config = dict(
    hidden_size=576,
    num_attention_heads=9,
    num_key_value_heads=9,
    intermediate_size=1728,
    init_std_o=0.00546,
    init_std_up=0.0244,
    init_std_down=0.00315,
    optimizer='muon',
    weight_decay=0.036,
    max_grad_norm=1.0,
    warmup_steps=200,
    schedule='wsd',
    max_seq_len=512,
    doc_mask=True,
    z_loss=1e-05,
)
MLP neurons of a small language model. Each row is named by its layer, matrix (up: input weights) and neuron, and shows model dimensions 480-575. Each number is 500 + 50 x the weight over its row's rms, rounded and kept within 0 to 999. Numbers have three digits each.
Before each neuron's rows, "fires on" lists the tokens most often at its 100 highest values on Wikipedia text that the model never trained on.

fires on: " ", " |", " DN", " Report"
L2.up992:364457502482465405474482564383511552456450517530535439483452506506509532438433552453617457556536527549510465502494487570407522554476566528484541418548496586522561514589456482479491498506541387500487483464355431520480452489559502641545470459419466485634456461526532533506483427461430535546

fires on: " of", " \"", "a", ":", "s"
L3.up558:521518583589453462528487480506554538529535573382502467433452516596462573431521505392392481519439480522526530489530503431516530474530488485587497568571589471561522492498521540526386575476434467432494613528445488511458520567506501538484471434472498447500477575501474614534474537500598511531

fires on: ",", ";", " |", " 1", " H"
L3.up743:601502468475517523536416509534448543506412503492469445669626495493506469448479552575515492500472590388492549467523616469562588572566460575522447386509435504521447488483594457459472492447482471524487406530509398539473438429467519488555529552473532387476488439597510543501363580516494480474

fires on: "\n", " ===", "==", " ==", "==="
L2.up1441:421462514388615446467426458540479524524509442525532485567500492504453460562481520457511459447417464508494458429489424469468474510465467568466483520518534477508422595584479575497437458520607524480460512471572507491589490585487580513470443563497514500506471444464485494535406511484453456538

fires on: " |", ".", "%", " United"
L3.up1008:557541525464492489392462467521467589513474467470513473475640467521570455405472434534564478536481472439534560453503519486570511454506490553606442459508520500433504535536550528497498504451549496481421554478512550499440452525497521527551513452462448479541471423492539462470452452519592499475

fires on: " |", ";", ")"
L3.up1206:588506535420517460418494469504450548414501622464466601503498542531530437530488467526485598529445485459458591444490547617417522543412447494440494453453568419491534465443397550462465524417539491534451454472503399506587604501521486464472442566464522559502486426533534479495526486528510513488

fires on: " F", "f", " f", "F", " p"
L5.up132:447519631497483472569561467526416559543514527474520515445596486581523504579498508487549515440448479537481585581554435432462435469462528529531410471542622448577526496538498551489508573519497584545450512467427486542577465558567562483491506448564530481485584517500455469529540553519455432477

fires on: " |", " the", " until", ",", ";", " in"
L5.up914:541529562525518475530517586495538451504414417460426503536542488474448512446498497380538497561430537575530477508465544503425562502532453568503505473548491438452516408539545462520508593506489513456523561547459531490595555466491455478478468451542509535400491486490544522553515474473443509454

fires on: ";", "/"
L2.up475:483549491583463530469514530453481527445436514450440580437507417485482475412470553448489581459513527490458484568420614521534536435445494543525564468510514356464433461547430488516474513490480547513425520467503431568520552426555430527536455455462527611426505487451553446466494541401476506487

fires on: "\n", ".", "',", ".,", ","
L3.up1010:515551473497543433504473490534473498463538599456400556558485479409521571417476487549430496439508512478598522519483511460480513493462544454505503430552479513518408490483540445609517487527491388523542445433629414494499534450506468525484566485505534483533439455434557484488523497647568513559

fires on: "r", " br", " cr", " Dr", " tr"
L5.up168:500450592556450528510494443510495490516523568415506558558504397502525518493543547455479499520503434492470544472484495535425598461557497585447493449453451478517409463469485517518587532496499491361492516544570552513555465448505540534561483488474484491545526551562531402528498493480388499494

fires on: " of", " who", " such", "h", "p", "pe"
L3.up1723:564516542427518548501520425554542464528599550449547507434640537560540617459424499408405466522482530529485443497477445538501528580536521489482481504508518439401495515523536572510507531568493439421462515419520551485555490513409538568494472516441508538474449466518496503538495516514489498407

fires on: " =", " as", " to", ":", "\n", " of"
L3.up1699:556579456577554546528559492550483524437447533423438520507549521526504531429485453457557513470548414524517500485492479512600537493519551498480512533391501522445516463536592523445512510470539479411484494494565521460516486523477486518459520513524508483562501438435413473521432492595553448544

fires on: " |", "\n", " ", "."
L3.up1191:459440540515553529386434501529481429472524485470543527548566539477552662400477401496407466469543490494472532476530505442585479491461530558465577484501504515579470528507455554451565506478467573483521498532586524512569541476454538483520455533447417419518519441418544510494311536496475490440

fires on: " and", ",", ":", " |", " then", " but"
L5.up571:469455569509529579497506649510477470451497414487486442504379567461505632485539524554427400516374488498446579631512491495508507496476487523516523455412515485571374495582546456431432469475517481540518545443455555471508501662466483479533542556557503458594446461416503509550481433479465480525

fires on: "\n", " the", "-", "em", ":", "er"
L5.up495:474538564581495420605482538577566493458433551493411555504460477437521556484553494578524516460402453517532428470533568534594434453519434433541565550400402557504456359635457465595471473524489527496452502400592523528442524495524446529576489460553433467538493386500400401518428505548545516508

fires on: " |", ";", "\n"
L3.up724:471474537536491455495485538573474445535573504527526488350484535436581483561523484450562517544451527569579515443439501544500457535477436560530456536499604478510395436469361561500416416430521475557469496498508453508498541532575546581493539525527521562492417445496561532516475482530546503459

fires on: "\n", ","
L3.up923:429415539437446424443487470553511562508556506510425507383489470558606453599506438501469462507510485516571581504389478374479461529491557517582532529535513532442500438432536575574457487519523516519486550511464560508406472490579515543547453506480531467441443496520480465546519450601605468461

fires on: "==", "-", " and", ",", " ==", "/"
L3.up1553:491552529548568491524513431614492388577507434489488483437432508514385481549496462542448511535511475556532478491539523504469512484495497479462391539573537488474515534484554484447467490516466500545598461433558376589443440540415525432532522461433599437500517490376546503449420527502532443491

fires on: "\n", " |", "\n ", "    ", ";"
L2.up120:524546520526530418452494431502575539425581426508504598469527454447554555484575486531438448621516493541501431424494454583552534478382579469568539487481514498541537497615588582579494552483589557524550434458516515418426497436421565474580493490447567467571450490480581536504563445522594468501

fires on: " as", " like", " with", "cluding", " to", " while"
L3.up569:522490422632591489463522563491481579487525490519485501611565516552575434540511531509560524550455407586560541506485329560509471510473498533498490470539504522509554393445562523457587614473460549475514476514468459430590502483590551517413465562487514440477503574390555457499427562532589538566

fires on: " and", "(", "',", " (", " Cup", ","
L2.up1420:506426438494582457548554415569519469535542548513534435576487543532474508491417423447406512490531515437501460499581476464482508482536495448455418358543383418558500536554444509522398531545560529431582431549545519491540519545526475438491494520416531467456540507491550484527368486539474530463

fires on: "ro", " ro", " Gu", " Su", " gu"
L2.up1425:510497441415514534524623505394520474514551530436544507495512470518505577447493466485552515479542501487509492454505622577433500419543470499492493579515604506531550473511549487567464527591543493507480383526600474559538454498437465518485568561585430550487505461524542503557484446550525515489

fires on: "-", " the", " a", " The", "–"
L5.up921:531524547469567442526488382461453476468528480570553482547475581490415499560505452535521466511553483495535517385496460463479620431485476555516469497503539461478450589447501512517364588577597530581441414513457444519513579538527526491510536468464476417555565548463412522538441456559522494519

fires on: "–", " and", " life", " career", "-"
L2.up16:443437567495495481415421560527493386582475602525501530430456480485471464421531498469510424431514491530531510475497519443569489577509531517511490447537469560487431533541423408489539587512504434463527448501410499510613436575506529552398487500465593501544445486519529513506556467514504492488

fires on: ".", ",", " (", " R", " to", " the"
L5.up41:461517515558433455512535508446465506519526623548427516473485516422558524453601400536572498533482523567499494379558479494517472532485526470501556506448572513525528503521509531472508514531482491488489478497501512512542401553471419551438530538539572536450479400510420490572587540570620428550

fires on: " re", " Art", " Angeles", "t", "ess", " enter"
L2.up1618:474554414470472452458521476496536535511409539584494465550468535521445452559488442428511598476451609486463545579535507442421443457544411508551442469539428478544519488487479495550520474443474450430514578489515511490428420483500506560496493495547537536508469551423463534455504534551526460462

fires on: " al", " of", " general", " General", "ul"
L2.up557:473461532487498461504439514526549527585435512556519478526471533507477449535574568545449514483548495568446544486499603559529562374511534483478384465514432522520524500498529528537538501600441465459506515524372411443520396490506441499498448502525535514421455405426416523503488569576416563511

fires on: " of", " for", " |", " in"
L5.up16:539628566461467402582487533486438568505550504456556524528516492521488517633507478551508512491492525444482421468506516482510539554589491508511403509520522440504604456577582334483428461577432500526505489469569506499528460372510403432519415501500400434463471415470589488461457484506531448433

fires on: " M", ",", ";"
L5.up1108:519482542403511553449496518529548522480577488495522434519455520550419484579407625499472479503511566604479393523448460583550521489448461502554485574435425452521495494525544532485527495513455494459535505477444512361417463445558480577450542621434503511467408513443454476530600495392513493458

fires on: " and", " or", ",", "ce"
L3.up433:462478483543453504490493501497454501604455547487528493465502379526424438534525482549520510523535425500438496528543543498482466461506476556523496473506557584527507618466459514358534452498581498567450510487509466550472489521570486511521536495465531515486510424450510479487513492529496507487

fires on: "\n", ",", " |", ")", "."
L3.up1183:466479444409519529583493420496447447496482545427494508558498468519489498395406488547540518493520523441532457441480506423427527617565468507557476347545507467496594479525474503466483436465569516543474506485570524592460460579542562553529495590406529497527498469472449504466527452523467423516

fires on: "|", "\n", ":"
L2.up1131:553548522547453451559486568468621512425426510486465478490542584519558523501492471560448559479504482535439534511617520503566481589549471561465580557536472533533478482528545465527581549509451494527505498501510450535458574509512468455562479506422493402492464522527418447520545447407571595418

fires on: " W", " E", " L", "ent", "as", "id"
L5.up1097:612528557520453525492509577526476465543486491527407488572550562474459473479493488486460601460427518496483520389495519482518471516527439514543475536592522515558504557510472457554488465462525445466508434439475438543500420616416470454522516549453403511575527467533495492432495487506435587543

fires on: " |", " Law", " (−", " (", " own", " ["
L2.up111:443457585433514454488462542452408500411499396459514496500563551435535587530480476568412507565457497521534548514515414531504448509453452402498404492488479468462521429587506546471450539578450391501549542559449575549467468477496518424555485480538535469463520485522479502465484478582488475520

fires on: "ill", "pl", "m", "d", "od", "ot"
L3.up1316:508497469456530495504577494489496509428515498534546488555490430546497493469482470548465546462476455518383485500481466518453514508533458500510535570551546441484566539505558460453524508526579478511495568549452519462478480523489532513528483425523478487441460388500473579541571486470479501518

fires on: " and", ","
L3.up368:563480515532475464524534464492466485530495508501424460477490489540548557417508502538474527558550622488516444459520539585439548508568498446593532409517489462514547491430530491451512516444571488487538503514461457578449513466491484477489466595415562589545510518452610517525544345430443481477

fires on: ".", ":", "–", "°", ","
L5.up1201:579481554551457451493433496513530420455505433511444519570522565578461487483483393557467620536478523467428476529517529588517421467433540593549564603525532541504455503509508524466524399510470566466544427420490455614539408562498432547514560522467363390527434471358447544494434401495598586603

fires on: ".", ".,", ";", ","
L2.up1396:472486512415435511554410533538452620479606391455545526480496546528593460517571497474528553563506514391434457518528461473471435464439547593523536557516557590520428481558598468561514519455532411531451521462456494510437493451481563412561546524403489549444536450471428498479496524553513559517

fires on: "\n", " The", "-", " his", " His"
L3.up1520:449441519476516431483419502579501412478548469475587525509560509535565540533560504477491583521555429492500550456484504532535492513509491545435530509482565495463559452407580504548528509511514446524429511516448547514509461461481491458537514499431597549484503500595564531507622514449585524539

fires on: " the", ";", " a", " length", " which"
L2.up1463:506458493487416525553399651506421477438476536501484554526587505600415574473498477420500566478491529511489463606459518443437524509358493472423529432483475487537523527553427526522439547437548561453501422529472515542498528443549523596424478483523524549522597481478483441446580491461530462538

fires on: " |", ";", " ."
L2.up1366:532505597479571478512505469484446514425395536454498492494433530574487491555428499491560460398455585571504384502439502586437473552518473504468514512553463504506409535565501452468489501553524359484432449569430505494502569446581491535540515571459494583533403397337529490378557404413462519493

fires on: ",", " to", " he", " by", " the"
L3.up709:496513473519495463517581540410550570476506515471505416483517570563545445528509485544426471432390433448440517537438558411461507565520541549481502500564570467466425500547588484596451549532437498452467587520531598507381563531477503602470481535573493507490485543517421427505468501475581569549

fires on: " –", ":", " (", ",", " |"
L3.up1695:498511496465473520506582489467496469449488397587432495482476428434509599493610518443519548500445512535551523498458538600476526440428543532464648548466489493465506527516561559469476547479566412411548520580541542592601571422578454518525547500529544582433527409392472494536434516532515569588

fires on: "h", "–", "-", "f", " but", " and"
L2.up1670:488560483531534517548422351552510445537466501489525527485500462539490449499549479519496532603465475565468462434531538500508522500601434486554517625563406535502545527484517521482531449387486466522506471491516548447456487460506437505513586462524561506452477515485536504503558500518475522478

fires on: " the", ",", "'s", " and"
L5.up744:439420489477462541517543464540474438484516452506406473500540443497585521428509587430489539544535571498422519579511509539513572524534597471548479496643490534517502470510467455512537453534580526473556545532435476539473626451517428572505557453391539472457508585513616532440496412443490510500

fires on: "|", ".", " |", "\n"
L5.up1297:423571525452463496560532480406484400459443468529421471485472513572474506554529513514449495492520466531543530470440506493474396488525585559473565514527541480554489494474476514496442481470488444528503494473472541504459522529456467445548569472536556432598552489493442439497438499465594448498

fires on: " the", "'s", " than", " like", " with"
L3.up1004:389591487621587489457463493507530544430522478454489527584535509590504525445542529498575444593496537567516483497444531537427542532446464537446447454473477473495466479456516490670447549563551497550469472495436476461570584433494567509444460546512518489524374540422499559510556465467461592479

fires on: " on", " |", " in", " and", " life"
L2.up1245:515431547457502556520495541587439455518533626533579523458473613420473519503516597479456410505462460447516538472563427526490528530546489461519506413456547514596420477629449455515423488488440502503473444515469544561594491526408449561529555492537452488578494495485528483555538476443454432509

fires on: " b", "=", " |", " e", " New"
L2.up913:573582574580482476507481550438507569524435436552518546526404413542524418477591574473476617391473514519448486475545507456461489450572530484479402476529507480444491542558466430579504512565418450471453436599437530461457556454526444490560515431507506557549420416516608457447549451517469536557

fires on: "in", ".", "us", "um", "ut"
L3.up470:497521457430518430447507477446469537421480564473515471456468488464551581479459432437525538436467499571507513477448563415496454486475453346486429540600441459535493442500546526470532487511532467510524555426576504534531508532477439543534604512549562577518453574619516524457372522504539465468

fires on: " view", " place", " described", " on", " part", "ar"
L2.up183:575478445463519496436532539579573610487549482502476416465520472503452503540535459428468466521552484449595483460539379418561478502499644470555483510571511520466458538585447595485463435608458557501397496493408486466547505549469597475452559483489465484533467479555516498511558609636400558450

fires on: ".", "15"
L2.up518:514525493466471551494468507477501558462538430507503551477543566514513445441463452468437396439603514333475463584572489480485510373414452529491440509550423511468512592538607461503467458489550429449439461466562519538451562525456480463507559508490485435506469469540502422496386506598492468513

fires on: "ator", " player", "er", " model", "ter", "man"
L2.up357:502564402477563473444478494421499501417537463480517463583525520484481485539499513448528441521487430528508496494485538498412504574532557508480524435523478511491395347438550502441493504470453550532440593550432458440527471463535420563412449498599501442497517467486589440444571465480492482470

fires on: " his", " he", " His", " an", "a", " |"
L3.up497:562509432509476458508468508546461504522564526430501519537491487580480422432600443594452562436465393471411502506466538548544491501486447487524573494537558483507539507384563594540464483517544557563445555508422523493445499520388485511533481507540493543573384521522528516499561571501480533552

fires on: " |", ",", " by"
L3.up187:490505495568491471566505433516567477369559585463495542518531500521452526465592441451434555534442580497484465430463437533524491422455460395437457413521496463505443490566513507479449546523608463551523471511481498507453445538432424553406568574418507520466431433427563448488531491515490533525

fires on: " by", " of", "born", " family", " in", " Company"
L3.up1297:487511419466564505455443479521446451467504485453529505504563529494503437559622409489460597521496515470426532515488530462514455451501516415493517514455519483475539502490471431512481485497556447479521542466541485521464438383503525456480432523594539491503448437493534518454535430538467465419

fires on: "-", "l", "h"
L2.up1356:501488548522562526502492500472512486463516401467469577507411483500548511449482520497536448486583385449515482497389549496428446507496506473471577570597453613557477465532586472475479478504452525567441521488477428418523544475402558485573529419466492576491499496527452517511475453546458468504

fires on: "-", " he", "\n", " the", "–"
L5.up1652:594461502577515572518493571567481454429431541520449617555470449502487454456482512481494472461539488525542434455479549470462526441514345544531525567529458518577470507514467465486447499592494505527534416439530479484586578375508421501502542568535453497441475453433499503512418474488391479575

fires on: " dr", " Dr", "r", " thr", "fr", " fr"
L2.up373:470514548519504500566475546575452550499488489389522554457519474553561495486489576367487351451530518420524531540475621577468518546481575512452482542473467535462447470548545507418598632490446549484470470498479543551525521462503522516495573453495529565423478492538544486537564424431415538512

fires on: "==", "===", " ==", " ===", "\n"
L2.up1514:576535565461480473457476504502479521524535362538553490514436614460409550466456529507484403532403532432500494456466472532454424519565514532527551459521582420508438593536522541530475485477428484450408458540618463382577424605461510560479534566458455516409500458503470421527476439480450469489

fires on: " to", "ly", "h", "–", ".,", ")."
L5.up680:567562537459476489563482513562533480449545552454472524518404530521484503491560562546481428486538482486462440465491507465409560452475547370418617586451443598588467507505509516501515455578435576484483600481435541513533446564453474556434563526495534531498491561572498494500445449570539402555

fires on: ",", " and", " but", ";"
L3.up633:516498465607409505597527463525488555443452553451449450581491454597483529445524479449520547539576556469571417538418543462411454482493464491463477489487498513556483442569546546505484560459455564465489450504523487525492601523545518484518439443523451574477374552506442448506473469502527548489

fires on: "'s", "an", "ian", "'", " of", "."
L3.up837:492481481497555429500490533543530509502443452423561480622554590611536570601569501462451596489515470486498452538537500560484549503501502490478610435468434658404392502586434501578532525455518452597515536518452489501520492517449579497503477535451477563477453552419459549397533520484490473424

fires on: " |", "|", "-", "\n", " ad", " Team"
L2.up155:564449529475510548436456511476515488504503424501570525480535547453560490444548416526372559544557479441488488500465506506529505516581427477530422493425561537539457501496442484470461508537511519518551547508468483559612501444446459450517461388516496499480514517518495500594437477379567463483

fires on: " to", " of", ",", "-", " the", " from"
L5.up516:565420470588476451601510438445457403559523483501431481466469455565536494438507533427490565511523455483501537452442585497463608442584463525482528547534486444442513469464553516519518514519566485512479512460517448485522512445508617402571493579445605485572467521493500471558595472586530508568

fires on: " |", " (", " also", ",", "),"
L3.up880:535524498522440527474492536474436518533440500505454540441505461509480490540568460507510513495459480480484570489464546484435496616435520480541484459475474537586474444562533462510453519455508509496477505446539559547575638429460422523505525574544537579424519507477543462572467474509488467501

fires on: " ==", "==", "in", "===", " ===", "\n"
L2.up603:460577555483486467388469516495480431509487455627504507467459487427543413508494541350414440493573485550540446480508485510464560511483468501493512557613455468504475458551500581521447519623457544525547529540597407539473448505527529519462555548587517525566582519548497473462553399539435456488

fires on: "\n", "-", "–"
L2.up434:506453492522601482496438433518411559531499527444512581563552481575493557425420558497507530513528421491571430420482393516563473542467538393581493571522449514564494534505486488486485490418484525513507532477637521495555565530476473497529578522500552603454488513414536447440511425438478511564

fires on: "==", "===", "\"", "y", ")"
L3.up829:461494450528422584443476517441433580546527567475490470497491503432509458475469492483424545527437455428443475459542446594426416502526526494434546385509490422504481494426467439506490521527508481475441492515538463510572415523502452583517514449496515473500513445477432541534494474550460468540

fires on: " |", ",", "ST"
L3.up1466:502457588511521398551570428479448450469506457567471532483508558550500551499549552433518479472490497547453374479484589528497578462520469455401478515522434477487459488459469490615410498476578504483515532456583505551451469430546494490519528487470498515501518554426568444526452457498426580448

fires on: " of", "-", ":", " also", " game"
L2.up1714:591486463511532376501530550447563502555545487441495502440490493522579502551639563552453512461431455506565463461517457498537511503650533497460474516525386463560538469551541432574638557607480515539529536418446508412546484452475599449534466477541503453552480447438587513501503496563525456487

fires on: ";", "G", "D", "X", "od", "y"
L2.up1643:498465470562586620489510579457569557540416479480470505400512512487486424451547483338474637535440553488443387515546525463566431455492465501435468532428544493564496465488553476550373474531542535476446445503541425481589505498584564443544508511438450615484547588447532464566524387568563499507

fires on: " Her", " times", "re", "Don", "ri", " Gri"
L2.up1298:587455495438332571413483517489483518566482486460587502517560492492552547450581568601531453436519501444548404517519487509533491568524507491500530558583516497560451555500549516562526485578506516455474505477372496396507487485587504490477456487548460562547493539468408634549530413488457541561

fires on: " |", ",", " (", "th"
L3.up1563:465464564562454511552450561554408529505517477497458490407547462496481508523573595508434448426514396485517448573439417445496446519442499516465569539493416497449598475495518570542468472483494520510603570488506520494499499477484514449469503524463572503494468523538459504487534465531602469442

fires on: ".", "–", ":", "-", " that"
L3.up902:519493585518537395429543431458517464496494406494511512397501434513476451577605432577495509489449499526491482454506467416478573472527588505473489539515540459476522455457593484458427459573505396539554452464559582525506488529457520476533501462512485579607508464514503477495467534569522513437

fires on: " f", "omm", ".", " ", ",", " in"
L5.up757:487514596413412514524414528526449605455548547462519556532476541541566599503518520451505551497509509531521505564523481499494482578510480516537625411448577513503495548558521445556544535430532508514438517423431466498505486522595447508440546498414506486544426378525565433579472461597492557471

fires on: ",", "',", " |", ")", "),", " no"
L3.up763:534537462584474614535372598495485469538432561447449477549531538483571501450437498577373403397568508407475451488469582444490551550476431499525403527568416505485494436554491496445489539514471561546495492534535417544562411486543492424529486587497593528429483444495569544509462483538455561627

fires on: "\n", " |", " as", ";"
L3.up1701:499574479501421541564513521470468535500448566502435499536473406508447491496513521428563395576512544457532489541515562417495558617527487565480518508565543503500498504502453501452547470465508412561503532568523470571550541512492566571481521544390554461498508447541467475473472495576536422528

fires on: "–", "|", "ul", "ation", "-", "lege"
L5.up738:504469429506529465561491568436565523501450470450628505455552484624505494499481555537505511521491429518501451415518530481512525477516468418475534548499452528556502483542546502516502418516447457492522468465458477403442536542528444539601505520449499506470519444444585440425412494483477450467

fires on: "\n", "==", "==="
L3.up587:477507429484459413475524555528501518407553441448529502502531517424447472458475468492505480560452493572606566470436550562458403520501480530555534515481571456567434511574478444519475402537551550566438484541536527460554456489475516587502537570522494464474455499557525435564457471510516481504

fires on: " that", "'", "at", "."
L3.up1546:459458481472497500521506500434509465515518519431459500556477520513533480351462520415468507494483471438524456524575494539410454498474527537489609485522395557454479475542475458606583482516512470528494563491552504523444513454452575490455493545523500511454434510414518423518575503504504420512

fires on: "ly", "-", " or", " highly", "ically"
L3.up121:401474508454505474536526476472465480472522557539500552493448484483447519460486509559504492638525576469453482437488524507421434531579498527440512613542553497553502486499492496486431430397507513467434553610548494398555554569451593551533521511504541575462521403529517509492461465590459462478

fires on: " |", " a", " on", ":", " in", " at"
L5.up1304:526482465434532422564469504499471500509473482477441500458494557560505505574465568545443493553469494521472398499544629447568427506539588528567523437499523421436576538641532403546493466513502459579532532520482542539580473515578544497506495564523456483511560572629514481510568495466481493470

fires on: " of", " on", "s", "ing", "p"
L3.up1663:527453562539574484538500553578483513509493504482568499528571592547431574538457512552456413584441562560434432471559522516482473557579438515547493554455536487500533430523570441494505502527555536474482503457562618506497471481528489508521527504562491390505461457523451509592533463434473456449

fires on: ":", " under", "ount", " women", " to", " of"
L2.up658:533534502524486465461505516453516528503515516495509489510490412394418522437518524412426574542357535494448468403412447487485474491473501534603505500560519518543505570503496513508395512464473480497444385581465445434536514563445581514538543480458494521477463542503510552508537438468465499560

fires on: ",", "\n", " however", " and", " but"
L2.up1100:435442319506434551501496571432472440421579473509516485457523535532604502469420544537436417496471510515473564526471453517512582543541500550543557609572510540510441444548572501483550502514510488530432456535471558473519494397562542625479470452489499500504479458500456506526349498454480507512

fires on: " United", " Washington", "um", "ion", " fin"
L2.up906:518488516527513631512434518478547605483519514454454431528525482461473456486503510550465458425503551584482485541544503554449532427546509469514559421508515512507483511590436447525467446491468591493581414488505521487508427517580475397515578433488499473472489416504414549505431419524539530503

fires on: ".", ".)"
L2.up59:494493478497544525499455479514489485529563525415616542460585517508573503453570493464516433498514612431483460500525581577430518529397519568413464471547496445515475524564549448523499518499463472498430552547551531493528510553446484467550564567494549454493449490480401388550468505586549462536

fires on: "."
L5.up414:520422503469488513512507498454499505532541537515490609552428534432517535392545483529488537549469536509497498462516524510506452446514540515519674445516577417522470529537552443519530427500536501592467422436559556532485410462539494480500519517517469459450587477426541537539451527567574486558

fires on: " in", " from", " for", " (", " |"
L3.up888:472500444492548364528495470503522554455565493459422453618490486595530490563521502412540513530575501426507500508491542508566549443605497513546469516470608439415524555531491483445458391406531511494583448465505575573439477499528528474554524476435502434628433526503410522546499501471461531533

fires on: " |", " 1", " 2", " (", " 0", " 8"
L3.up831:440465453425440492529502604495431469371455479518613581499538551532464566416464513513552481559517453519498443536495459487455374442476373469546438474533474507505534484540440550529523463491470443495441447526523431491547490563474568451472493532454433438492514421552584501577488609603544525527

fires on: "av", " of", "m", "imb", "ius", "ro"
L3.up452:511418573490459475484607477557584536529525527527487472529562460532506496491481438460474452440622520473478446487477450491593464479477543482476603498502489547551495445466478479554453520470531480495493400604451490450560553501531540531528505505522549493505494535476498414591508472582480531502

fires on: " gu", " Gu", "k", "_{", "f", "2"
L2.up419:470426590396531474521536547427554545473383545459494562533571413534508568458544455405537527484507536520469492462498497473504562478512414554438488466499568461530513506532543521431405554511543577402528376454488492511617523388473464439405582544489475531453453579553464458462563461485431483556

fires on: " |", " (", " life", " time", " on"
L2.up968:509462519442409520495526516536563475524508539487532540524484623475463439463523477494430572491446499416544482502532505430477498439490495463418503531525588485592479516550491540491405519468499597403497564520419522488559487526443450532551587470480484437476500573483526501515525434480597505557

fires on: " F", " f", " first", "ed", " began"
L5.up1227:590504534519488491567491514518500604564518569504542534558541496447428468550507494484475602502500510509433530492548473588491515529463575476466515468506604503621464484429523474489449547491521435548540529474569495551520433506577573529450549479523451586531550419485505485577422599484521485519

fires on: ".", "-", " a", "\n", " |"
L5.up1345:508505540472560477474547460544396494519475419471480533500528574506559463560555551492552543504451533482484488510410512482451498436525638492419529447485539482524444541552601477495542409540485475489587535578484520473532520533548561516447501494394464525540443463583561490490400525544562513514